python train.py --n_layer=12 --n_kv_head=7 --head_dim=128 --vocab_size=8192 --positions="rope" --tie_embeddings=false --init="trunc" --init_std_qkv=0.0215 --init_std_down=0.0 --optimizer="muon_variant" --lr=0.00938 --warmup_steps=200
MLP neurons of a small language model. Each row is named by its layer, matrix (gate and up: input weights) and neuron, and shows model dimensions 160-287. Each number is 128 + 32 x the weight over its row's rms, rounded and kept within 0 to 255. Numbers have three digits each. A neuron's up and down rows have the sign that makes its largest values positive.
A block is one neuron, or neurons of one layer that tend to fire together. Before each block is what it responds to, as a language model described it from the Wikipedia text at the highest values.

Description: Month names and their first pieces in dates, usually after on, in, a day number or a table pipe, e.g. September, March, Dec; also look-alikes such as Decathlon, Decca, Jer.
L2.gate253:100101106145134190120142102169073132144143140160093132143102088154119132096119133124109176125112073094139184109170127165096113116140145136110161116175110118133168111144119096135133138106104114095172071097132143141050118095125136088147133118147193129130093109093134179079162079178100142162152106171056168099104108096153084168083147131126124158135141149110134173115135103114117212156109
L2.up253:128161152090076109142083115110149173114128088087101133159124115145142116106052094086107125098128107134126197084116104129092155099112134169155140105142199113174114147106159121145157129129102142152167149132151105195136092132168098088135132124179162083178132135094132094077109110160187115170128155166088110126054116105150084149156110145088114133131166188129115192166124139085134147089163
L2.gate1698:172114153092150078160140103186136135145167092135147190194112095136169099108153103167113179173132099092081123153131067138127102125109087155118092139166161184162143154126091082149146131129099103151115126146146138122068130100168090116154130115128130125111092124183096162109115151172118078118115111113142103132071108107041135155109153113157088115148140111124162114143144092173122100191133
L2.up1698:150155118145184144139147092161154141068122121122127080120179095096201128164074094100111175078047086168143141124175133115162123092093062123097157142123144150092109108054124099138098069171078178150071134117143085141116115112052152122116128068150101107128132168163109090141110129157134106116109095171096123136109166102131111113135127176121102118111132108117171122114133130107139141146131
L2.gate1874:112057161117185132104081117110130114155124110076134136170159168114141166114094151146050114081126098109140174117104152161165147059095070131123207159148133109155153168126092131038111094076075170149160154148142132086152110114152153091096070126108115134143164155141177121146122113171151157104133164117132186152106113110152115161109169131060131102181094154091079125156151098078111175085130
L2.up1874:148062121159155162140112118157154118121145145169131113147174171113130149182128155122070190118133110115227123100114101082192167123102128138092129077140137153121116180124114120089078092082126142125172159123135137105150121104101118128164100140118086180159089083125112116127134156157115132149077128108151173145178088116181091139084212149171162150110169099178111145112076146039094167147115
L2.gate1952:186131163187157124108122159129161095123148102136088146164083119149136173121151139142140115189067154102086179089184133179137136105136113103118161138088111143190179138155091126130092106108132176180104077119091151103094128151071186130195138153156157147110088093099105157143113175132109131136183156125127107148114193137099181191080144138152129195110158068140164141202156124121124086148165
L2.up1952:234150140120154175119139097183153072135077094135135173124091157127158156137121113164115101140104111110062164100208106157135168141142110104132157157158148165182124152169067114122117040104092130195110101103124153115111117168137166137171160102112128141125090126138072120161158132162097151071146117157066115083102114133102106104103154157195144173104089088132206162137116098118144152088220

Description: Final word-piece that completes a person's first name, mostly female, before a surname in credits, lists and prose, such as Sal-ly, Jul-ia, Christ-ine.
L3.gate359:186103141160117129059102150090112093099175151095125124132157093142118119164108090096127123154122165095178107116062160083090122097171134181111149189144086148125101119072123125042220145070161170140143129103123109144090120155156171209106177172236089078110104159144162200126160158120163095119148074139155102155140111141104073123146094128142177156116139103132118149117144140075132131086121
L3.up359:188084093181149154097133129088105099152138129121116152149115117107113155138170107090104111122121119139174118110074108080098139092180151127075154139101074087147098118086132138102174125125164104124104109108123148105133127136119131162123119107212100132073121129176185172136202164122130123132135073171109131129142133133110071142053118149118177163117154105100143176133156148088092117148115

Description: Last subword of a multi-token proper name already mentioned earlier in the article, often at the start of a new paragraph as subject: Rabana-l, Thornd-ale, Rukavin-a.
L6.gate189:191122111093113156069132121126145178111132124095134134135182155155123109126211175141163111113122100119145092092146131127174119110104108154144078078188120156091132139121152106153104152172113173074089129129103145102144112101159153124132124146201139084063104118162118123165072123064138111136146114105111177171121054199136129118176067161132133187102141139140099206175120161140121233136155
L6.up189:103163086094161115162144119165125146140162136097103121134113136073142150105144089084206150109110098120137104130108150162133130148109103138146079095085116132128110116062097181143095130173184118150153085167153148106168113118131114153117103073129105124118190094144115119125117133160128106142109157127099106123070109132118085150148105140157148132165057188103159168058099079096157168124151
L6.gate252:184203112186135141084146140120126111156120119113152162111135174178079128102171159137113149084154162165113117106060092085047092069164127117053158117111105129151120123142151135137173093147088123099135118059126083123184154111092104152145118139075105209141176124121206122192146142075175079123127188130104128084188161111131114144093127070111101091121172144135163166127158141075103128090135
L6.up252:155161078125157142164199128098143170068113136123083147135157126105142180107132179231139143146045074134105102162131106121157132115104173159106091137118143139093150132088135181151152141152146145123146155116125159156093117170129122139136117095123184127114120196155119121149111172121131109193157116185127111130149122127113110163124136103125123177117155130140182227119123179140144179109104
L6.gate419:132087155102115129093145130141122115093212194175093102155075106138136112128083073102145053146134161075114144097115082141118122094069118092126129120076095155140162116134115094132083137119068170112158122119150099133130137087132141142099135102093124118146115144107126093071126071087138080124155122058152096155162096155122093182071161065107166115141170047116177089154144102165091125125158
L6.up419:142132177113116104131181125171146128093135066136166156131123124212124178133054124081150169151088064052149113119169132150125086175196147142101109166134176137171139149134151117146104140127125134120133110115163082189099154130147144064151110136120110107132136096067136130102130086079169112133129160078141127130111132184147096177083097083163139145161139146146161141171147142126119132096157
L6.gate695:116093105121147158102166147093133111126144123100187132217118207182124069100050133097088151102131104165157141105149112172162105122106098214118078125155096121144123082115172179134096138160106098174096096122087157122166085196122118164146142142134134100175118095134144095165102159131114110156069123113131128175084149164168117066114149094135122111149086105117116187109159149131117161124127
L6.up695:122153128122097186132172092143119181146130116138130143175106120191118091166156109160057135130149152123108070129143067170113157131103105166089085130157128111131104141172152177119168125151138096147133120106137103156153205131146147157103150134175161146163141098133118058100069155129188131172113152149180101131129123170097168058079115144155141094198093120127134087099126172185124144126123
L6.gate793:105144139153131134142151111126123152138123137121093129182138191165051163102132112115116120111174074119165137153131116137188138140142104146185117154169118067115139107115163050141096117118134115153060132120152165117134138114159112127111129128091055117243088137169126160142110136111075132099069100059125129051184101127149129037121143179146155121135141125143117201070155132109108138142179
L6.up793:111038113076161166115111155123135120061059113141102161087115147142113129122135157128088146099112116088145144131087106108072122116151115094128106132074204186104118173128169178130075119109152129120135170092125142191166120174145121127148080160118167091125085170209128146152170102104111149138047112153129135126119121175116144092206109135130131132154151154217099139149166125128168147128065
L6.gate1002:198108103133113112159159186103093146140096116123099128106150099145176193131087097063079169104132103079140123127118091146053137130138106101130066176127129133140156073125122170099100113112145062096089147144130115105124122162061145095118122145049179110158104089123104163180188112145108167148087110134128153134134091171179126086121165193145108111135122100182100130112123097169090086171098
L6.up1002:141137136112141154150139095137094134121068133095091169103158134164133127095126113087138148137111151169152167100142057146139146110171130121132093151101173100114115080075089164117065088144218122118102064150114153108147147124087142126154101128081106090128073080112076161108212110150086140114073103142134129080128138137113168112102096158107124124120078106139173099235149132092158067107148
L6.gate1158:184172143075130182145139134125090195099136086080124193124118144115168151108114108082073103096127101183187182128176115121100182132167118157120084143118178153135115131052142117116150096152157110149142141058138134087169157089114126117121138121200101100149131124183082124184121090097137160137114096148128129115117093155146117101124170166154115157117159121150107125160142174156175163111108
L6.up1158:156163123110125166129137129104113168054159081115061170169108172134149127127109085106099056109123113171181140135153106128093124127163168156168121174069141152151178146135188121129131087181111153154101118076115096100186107122177095124167148182194087080133116107163113109161133059094164165108156115126096123142166132112127106165110137152132131111115148141077119138166189150150134224113156
L6.gate1192:181109149113080088145154117074128083087145155110137161200078089099137046143107143110128129138095099114144111148159153175091088124102123064114151135091073068120108129119130081096103138196131126069204105104050119137165185169119166175107124156140141124105121151096152132134134155140142120128146101136143103127101123120162088160108082142166115173149145126158159115105108096136114082087157
L6.up1192:111127123098121110148145107192111124174101089176182098110164134138144143131106090097148119074164056112112143079163121146153185134100174099116117128158057117149139105111115167129142147141157177141111122088143155109102132116149174145098199131164110128136092164086056055108067105158116105131100144132159176141151109093113171084138078150200096200113172175137129110083178151136140116095162
L6.gate1481:059102104100134135087157121143124132125093147060126161040140091130116117123114075123102097149143075179101120151107133121123174091106119122134171126153161164139120118103111137183108092158166159140147133059150126129072102085169122092169120149086142086169149122119098091168151128114145131125134146076152116158093094107076122123114158109079158122184139161143112170152200101170117093157124
L6.up1481:148087132147140081176149094094189159199113118129116144078129127139211114176080102122098121202151094100123125086162172136117115126109132222126155135123139120141175121128152140114065073162125129207083097135146116142141115111126126193076131168167101172117160102152171124140078145111119068160140109157139133136125140189149125118182115146203146076153089126159169076085171118141228166127127
L6.gate1602:129145122228157158137094084128108142111158141172138146085138135083090106091119115079097090110156121167114085117130105160163100106117100165099153080146118182126188150117113130155113101153140094164198085073079076167124147191083045088109129129122090146139157118152186107141054176154138136132159134071080128159113196136124124191060119131147124122147102108126158107125141138152103174208185
L6.up1602:123177104139126123148137088099173119150152156192123101135140120113138086131133095096164132114148100167161101146173108136130136148132084156153127126179087117142139126111120066167088092147176180141117167161134072170178137134118050130143113242096121147140153107167163121133123224123102109110120134115139156175164085133151143164146122145101156199194165104145133121111118143114149108076097
L6.gate1933:143144080169171093041101173120088136179176142098171138131208179076074188162124111111104111137085075134158139119144106142106213088128103126101120111127089119166227103121129124164125197136158105100196162105155152095120091139093178148129156152091068148138121119143098159160149120074140166164125153122137110090131106107115088154141140155172142087068113118127088143113177136174088143105081
L6.up1933:128085077162159110100169113103138160167098139071150140132128115102150097154076140112149124141124135129150115127168141117140155136115070067128128165118154153165133038135194151162142110089145140180144090080083198180104158106072118158134154151136144092098136125114116121130149105145120090128102079193165080176155104132048104151095117092134119153075093134146143141068095167128161093176154
L6.gate2058:140133044102180139144194034121097144185138148103120209069149157137162186082137096116157112158131112203122137125164132129178140119109108200113172168127118129140116114132117153074105087159192129130150088177127150076076108113131090120169103142118138076176183136171127138153136100149174136160130175139166106177090102131143108130178173136118127134208211057128147134118110183138123103151087
L6.up2058:144135070100147084146133136152160103127100105131157127119112112060109112144088141160104158059072146142139096063138147165112123119075086110146120170131146102177162160119076167175026159114122146159077129133085079077128108109143113157114178136148112135105138092156117143176114122135169138181214153148139157135146151154060113106128181090169137166099153104158142139110094170083123113152096
L6.gate2133:126148092149102168095148130107089106150139121116068111142099145113155067118137106181061109161074125140154075172091127142108143165109115125163161102113097106121134084157154100109139109157140134112090178115107120127104115133170105095141113176185153086135151151130079167151128124207158124168147124108130161080140097109099140099132158160107110152141089111149125126059107142135080055127158
L6.up2133:172105101099103144123076139140069045086134120124094122139108151119134092087099086127087134123115126122181123171096096117120131124195066080171137122166127118122140096116174136122177112159150108148141160185115126146108108110143087073077132112178100107133140139154084140103076145157130164135140131136164150096195131145107108151129163182143128146155102076160085154087120084109103141125136
L6.gate2166:134107138132172064128175145139151127122097063139147107115178126151132100137149143112091157119153092172173090101127152080168166169204193144115085125097063123107072147140130079148097134099106147125149113048098096120087081108102165058144145114156129111137195101137140028166142093086137133107158139140153111135127128126117093118164134139118133171127131117099153154103102114162109149132176
L6.up2166:140109096069079102118112103075196139073176146131109105097109096147214222134139128097126146083152163114150188124173083169115147082176121125068145107142164172124122110069114140140137135191144143130134213092133116131036172135137121094142131122163124113083125119093145122086125105132092116137134157127110151148076104104123153124095181126103108143091133136122183156166117124101145178094173
L6.gate2228:188133131131066175099168096083151115111149131184038109172146162123173166174161121073087077127098099133153175124126125151135149113116126143125121167070160134098098147143113161114115115131138062113017114124128180131103070187151124112080110180130114103103129133163095101133107079101140139140126098080215088112067104165124114095151122155141123111171133136148141101173135092102110105067087
L6.up2228:148123170093151116127176090124082126110141114123087132083143133154102127142089087074100127122092098125156127144113120123140101134149099171124075200129107152144140106098113113116152075119102088107090105201096175126113126109100125085071133167144172168114131174130085131166118059104116092121105158106133123066125154145164168064113164128099175105134145093130089146129117146122106049093102
L6.gate2260:091133172111137092104189101159118163116135126144146109165155132068096072155128160110129155097133152114150118121119140162098161147160091081095124126139079190106182116169172138176121113085137117159123119125080094138169129110161143147108103153169114075133114099112111168163116065142128132153116143172118124159172069152065147102194129105103151118189140072078174138132117158137152180092142
L6.up2260:144148136124197122173132167136116152159133111057081190119126179166112163143082103120071139082146073167176078200235123118128131122100106154112101106150095192170113224127163091116137145165125152131132093103117145149106194046187134125131098119178162114134148106101088092114114121181166144129173122098145095121169127129111148093188160159142089150151126133114095087162086111139155200169090

Description: Final subword pieces that complete multi-token proper names, mostly surnames, also places and titles, such as Bull-ock, Green-berg, Gar-cia.
L3.gate1397:198121082111148159159148158127146175156141128079060123136130199137129142149146055085094174104128126101121118162133124137177185090113164178101143121069105144117162128067125162143146133159173112137133082103073095108141173108108100131066145150150107074100166099110107108142160098107080103188167070118104136154143147126068082123087063168176137132173183107083141155185137085145146134154171
L3.up1397:116122158149099123155157154164103133122140108131099169180097113117078159163121127106077117181139144125103190091081114133163143126069139182089176159041120151128141125067130102092120172137133112119128110135079112106143099092133116149127139180126122107098167062107134120157146131106068098139205086156094114170097151153108096147102147126145106159156135074061089135127145121124096150094112

Description: Word-piece completions of given names (Marg-ery, Soph-ia, Do-ug), plus month names and commas inside birth dates and pieces of heading words (Geo-g-raphy, T-ransport).
L6.gate76:094116076080123102137136134088074121134122118137147122127158095112143118121142134124135154185155158157097145065121115108133157044146156133158105111167141159114120178209106200085165127131172118049152090081098164102079083128131132128106086142114076125137124097140083182131063152111133138102147120140142171190097170134132161150158141127164106124137091112099205119114201104121134166127134
L6.up76:138128099131154075127119173133140096139062034104137157083153138136144153105137132151114155112174136137182107183151132144154096113088118143148145088169171104126142124114150140125182152124120117105159120142162148137093103120093091079134162118158147067153135137174101155086096106148149088107154133188039105151132125170181170117168140184098119103183134136173095153093147095191076155111126
L6.gate84:166176146106097135081118163145095091141083137111113121085139110136083165109217171154117160145115104144134116117125100157088132145120104165098119150107094175119103115063108128123148190152163123062094134135181154146106109135169135120153098152099168103099154122129150128185131067169077140083082144079173196157062073124091126128113155115144145151184132089129093081155092115140147147094179
L6.up84:111173115117055139104135168152163140108083058147138159098153122110147124126108091136116147135109120111153119066127124135090197115097102150116147075118158111099113074144101099142133110152109112108084113099135162185118146117122103086061137113128194099148072117163148137113137109122115140141144209060128157119122112131126139075116125087038106130165119088170048068130140103141123077169146
L6.gate104:179104153137170132146118125140072158101130110140126199116123145147184121162106147117117119102138126127100102128095154170149141129062117102153204183173142111148167193162150103059101175152155191088168117109134093191058134116120131194153140086098098120087099124055141119056107092124113108092144140177162171154172084103156058096132122123151135140213121140118172123075122141143109131119146
L6.up104:090078129123136121119144108109175071110161173143176078121093151110149106151114114149159106180105144120095089143118165137146163112157073103141114200115066117182149103115154141129097139104101147155112123091139098115108129132114158131136116118151150179152138179128108137202080120123139103170157104101128173123182143121101219121135163067187172164135155124171131123064115139062122148111090
L6.gate459:142117158181132143119109114139120088074140116096139157153138131135108125172122092089079118173132133116176111110141123098094097155123111139161203126143096165121115155110130149082144051089114101142149115173187128120130146153102144101110098091122146174167131068145187115143180156173123131076151109103133148131168113122134130134109123142117069152139094127107169129101144180114165113097079
L6.up459:151101162136096127149121134088159090145086092203125150160109114184176123101090070088119141126162138083150104132129140109084110100077062145139166110157171077115146164143125105074083148094182094067104142109129155114111130077133112144108080156120175148084159093090089101100123113114111108100129142171163111140197114135117183124098081191076154141106112109060090100103076148066125111124108
L6.gate462:190109106139154106127112140046137141158100129137117179123123160116114154143098104161106116121175121217139093107115117155146115136105133117156157116143093121119126118105124177196181178092102172183171075168114162157111120104144186105169088192100105112085114123143125102139097109112166185109116128140099137188120141081133097080128135096187109161125098123060171147136134099169140174118185
L6.up462:129094176132136135143083124159154145184119107109136101130101143146149160136132157231117177114181095153134103106163171125136118104099076115151114127100093149166154106081152134104110106070119159156140131121098108085093236114150133124129165103135135111114104084185107135032101140142127124164141168131090111099152124130162106142125104158145154169088061111155096128145128102112136135096138
L6.gate546:115128123168100164171105107077155101121169117138127131131146118135128161121111095102170116163120162137116158099164143142106118151156125154090148066162103087140062136189056157112154120194119117135082174061108132136168126159180155096095219079127064103112133136156124097181097162114092143131120193110147137139134092122158148142123133113136151103067112167101120166126132104158139156133157
L6.up546:150110133125108135108034132160071122140171123125214050141110123121140120135138150160172157098143091107115165077134106119147139170148100160098133136075144108110162094127171110163064095089159139126132105080147121124096154146099121117109099141123074063122119114094158145113064234099125085104106186076170139179079172134102149116145153133189124173153090149130101174094162094131102088133104
L6.gate590:151127134179116179159162176132124092086156131123115130157134170180098167127121103110094117126141112133144124077128113091122096127195166088112121146101096113078182134120134121149167178099166148164115144086093129094080149145153148113058172145140123175120133136105153176175206203101128077155194133082136155133171117153167061123107151121132133148092175147092195071164080098123133165109058
L6.up590:126033089213121107101104129148139095090144120095128121115147120104153094163154102111120117089085144120104145148127101067139124122110126167059118152084123115116165120101120071116156097174120124135115144103113151164130091118088105138084152162177116100069125131144167120176161145137113113087204086093136121162124118129101163059156112134080127157115120157092095139185135085115093108083088
L6.gate1267:179142069193132144149099087090083091107093144168129168126098147121115137115118115136114122138117163150133097180140126127128116136093103122178105086111090109096100081229098063072128133088126078085130226158124095128167108174137195123172097120101159097124090156140054146151114150159163162130108103099159179142130144139101142104129119165163079146106131097147153176145055192112185112187087
L6.up1267:206184158165107166130135132086068143130119137108142163114165202146066068172127143152160101094131152118107114071126155149122101144152127126115119128170149105139121133141169190127093215128123132093133131123102172162166123108118118113099114095127154121141097154169105113150141103179112084115109117103149165128105131121052147102170136133106135171186140134145144136126126132120128113127066
L6.gate1558:128072186164117116116133127128088147177125102092078158099186174082181146099129156115133175092134135160139198150139167115137130103092160156201133104070126121082121117106178086150130135112151117148099105119113113107139123127137126160113170101118174141173160137174066132108152180135125163119110083182137088115072094127125103160124109118156134095123127111145167134172157057174094148188117
L6.up1558:130157111156111108147063146159149078090097063112102140099161101141074130144102138136119111103108142085086109199125133122160119138199129104126101127108119112105182085154109099118102091153089053160154114209130162106100140125183099134120113119104145090090187183109105093128184155147105095111168086160166134103184191122172097100143086132121119157139174121117125144146089129102090122144094
L6.gate1570:099100088134144170078126083084084140120145145105113135136162141170185162146144113142130182111104138152155111077157100099077098067122127130109115119106131074116097126081128085104181104133144087148165152131116136139181200128094137119154132200118118145118129171094130201157144142155102081136202115126148136138154109158113100122122107097149123181166134109135131153188100088104140136108165
L6.up1570:164143148187099142122089144093159120097155175160107105106135187159126116112142095127138203145079147125127125185132134059149132095136153132125146136151143118132098139097165098130215145126153133150117117140059114132113132159147162165112140147140089096103156119113143163131229170117125063115133152123140130130171098130134121195096102114148155118123121104082163220107027119100168132140054
L6.gate1578:136097120086098123084076102094127123169111077114128133093109169169201091136099066141141156133143122156184134093120098163148155202071191175113128088143092202104128156056143142154171088118106110099104090172032150155117174160096089079140164120102072114064154114146123118108132113137175111143120130120130079111141122169056124153155111095186106163086151119097139146128099073103115142107055
L6.up1578:159175161120098137183172086072138157127152159090073135117144116123162122143111102111163116141128173194111131138100101124142100121130131090129088113160160113130120130137157165101084077162161181149128096121059137165078080145149140202157107109131142172148069101171140127170135118108139168145136183140177098123113143095103115133150159131155132167090117134136184136154119156140125096134148
L6.gate1591:081110142114139213124123123101117167052068157088128213113138085134176148141178150200098173128155108121140125143130143096128166126192133148111137159113107164147111116115155117128106184111141126111070128171109121100102092110124141133154132129118091093105176130131150179124099077138136116122158143131108067156151159093146098145191135087170205215084120162145169103153135072090101155068135
L6.up1591:127152135136046175122136059134110053110152132139106135117135128126094135086150107087139102123112091157136118137166050158088072152143117122122160103114121127148123147191070094110135168045136099167161120152150155140164142104165106129117122132111146079142169154153123112075166114070138108104120142146101162125135109170096134169134127143129131094145128148165109126148142148108023120117118
L6.gate1780:145116135225151133073147118130130129109137146101135123141151116113163137117162142120141142153138087122089174101136145111050121114023067184090107128132074130179105156153171144072211119119170081148071131143122147114177123119086098143119075102129123134144122151120091103161112095153151114079094172086135137069097143138149061166134093164099138174186155138071115132121205109152089143133146
L6.up1780:160150110166171158150140150120143111086149124152086167148128100116130093130166113140092111151113168122139142142156125155107072073105085193137139143134116119096095119160167103102160077128093162162120116147100162139139118177115122138106154155087137050148138103095158167142168112172115162087122061084180097136146154138141119148121082140138180114096061094146118134140144107119132143096095
L6.gate1810:143092115143091123142163157123134193091161135113058099160154127171196124101118161174160201197146131159176118142157120114085117106107165147102105108141137121142147145104133125166066117116112100143076121171088068131135134138095149153092092124159137116233124145140091117117135160130147137177122101160115172126168108102145111173127145142134111139110101090153144067146109085086136146093117
L6.up1810:082169164118117095128138160099107118131123119173030134164170150152130172151142133134175180088106143122174097116100126072141060129143092109114185085136131091114108105114173119103151223112122127145181107151127118177123110199046116145137126116136084184051089105152093185140113146127105174099108120192088105116149130082159132135133101182135095159056091116103210142119113170090148087116148
L6.gate1866:151200086178098104128177116140085085148198173124183102145093139104156103168110140224123113169097069145104130123057045100125132160093132145065132108080081137181153123136175103124101126093152116169143148079135163150097134168124135111109118161050145058136079118186156184072126111069166134107115129154124135110113149134067142111124148165125149134085158122101155168109074099142157105145162
L6.up1866:139137100201151145141129123138098128153073142142132106161145103155126108146109062166110119165148122172145159145141084153107113119155128090146158113125111137139145113146126178134104184101149163111144189087155159168145082123101128085170175113059080113087111143204090122155121124109121148065127113158163129145103082137090176083090139110154143157123160121117082113140152030118141142050140
L6.gate2054:195134181163088170053122151104094051142114100132128159128118149126085117135120073122113149143102139142123115118133096062071114130152157133130153106159127073114137174095121114092110150121107086138139127134131133126089098129179122187116152189165103105065113128094152161137178181152184085082168102140129073137151100129173092114137112146105084139136127157063129124177113118132116140111093
L6.up2054:102118136141097133123107127131145101098148156099166123051097166145118117128163148130091160090139127120120167171142103104131092152175162154082172161128084093122117165086120152169140169114118156134144165123159110075127125139158162102069143149135126144112067144096120150126160101072147046141066173183155179144105067141129098111074097141131054105097136130123124123145106148169133149140146

Description: Non-initial subword pieces that finish or continue a person's first name or surname, often in lists, tables and bios, e.g. Th-acher, Rud-olf, Ger-ard-o, Bert-rand.
L2.gate572:129179109130195188176181086095135142108130188069148141142130142128159116132071117179101151126205172118153133141187126091111181083128169114148128102125146105157115094133180061131139046113171157136147178115173132181129180106099123125106177071124140099125119144133092151158159162170094120110118144127115142088145130024157163086035107135107173089057100131113108143116170189128098132173185
L2.up572:136151107127227143133173055098110141126124183088147130155114126109151146127106118159106169136157193115172159161213138069090134069114176118163123090104120104175107147141187106103130097136166154134146173163178123146128144080120075108122145085103148085103104110124107084147110162174079074118112136121128107049139127069126164117070079168079177184091116105106128171127185194108122138173175
L2.gate1773:084124148140104172127170116171109108114166192064093198121140119110113088119125086120185139090158127174156045090137165140141114097109120137162159152063146075127161086082147105133101108151126125152140122090119119125119151149128145127109067090157159108124125142107139130124108125115151100147086140132143085102111136050106164128154118127146151119179193112076143162099147121121147094109181
L2.up1773:063146135116078127124192166148069058089138183076086150100153114102155118122130087144148129115148118153108100101166133162158114107119102120153175112072170121119153127128146162129130145153102137120130154120079136097135159121089136155107118124149160125122058104163168159098103122104112092124102145113081072134160099111101112073148067147129134107138192158094155154098140110128136114135119
L2.gate1960:124071182113164103133184150173103112038188127099067197115077092082140137115177109108112157138127130072145126141128148113129135117127119125147166178080116134153128138134158104161153130138130133113193100097145142107137085064159156149081128108129160144179123124101176094093162128130129158190140095074091130075124243125160129138111121110150144186151135129158092166106152107120110128163163
L2.up1960:130102070076108162178106090094143124179175140096082160099052114166108108173077089112133199126101158110130133162150140144112200079128139172152116148115106133122078132161120135131126066196156134128166138111080120156119171101064115144101112085122206147137111110122158083069134143162111105156131102155115132080202161119119176146145055153118115195137147056084127195126105154133172166137145
L2.gate2150:120096119111087146141099131091161144128171153082104135173162164159112100167150101146162143158152161124128157198105131126116092063214144163116130145128089113148154142117123182101176155102158157155094118081152073113115167106153152191086134181191123098134095057080063048145109108121110092171166121155134093145188097097143101097147109136149096116131153093143102145075153111148104145158111
L2.up2150:133112115107110131138108156077152154071166134085105116158109136168077114146150095142157160147124127112091159196069154144140126058170131162121119159098075103091159135121149127130161136118152183168036113130165068095096165106099162172058123114165083093115100101081048112130092160128092094150182171119093065155156109125151116138169105125163093156146179129169097161112131109141143104163188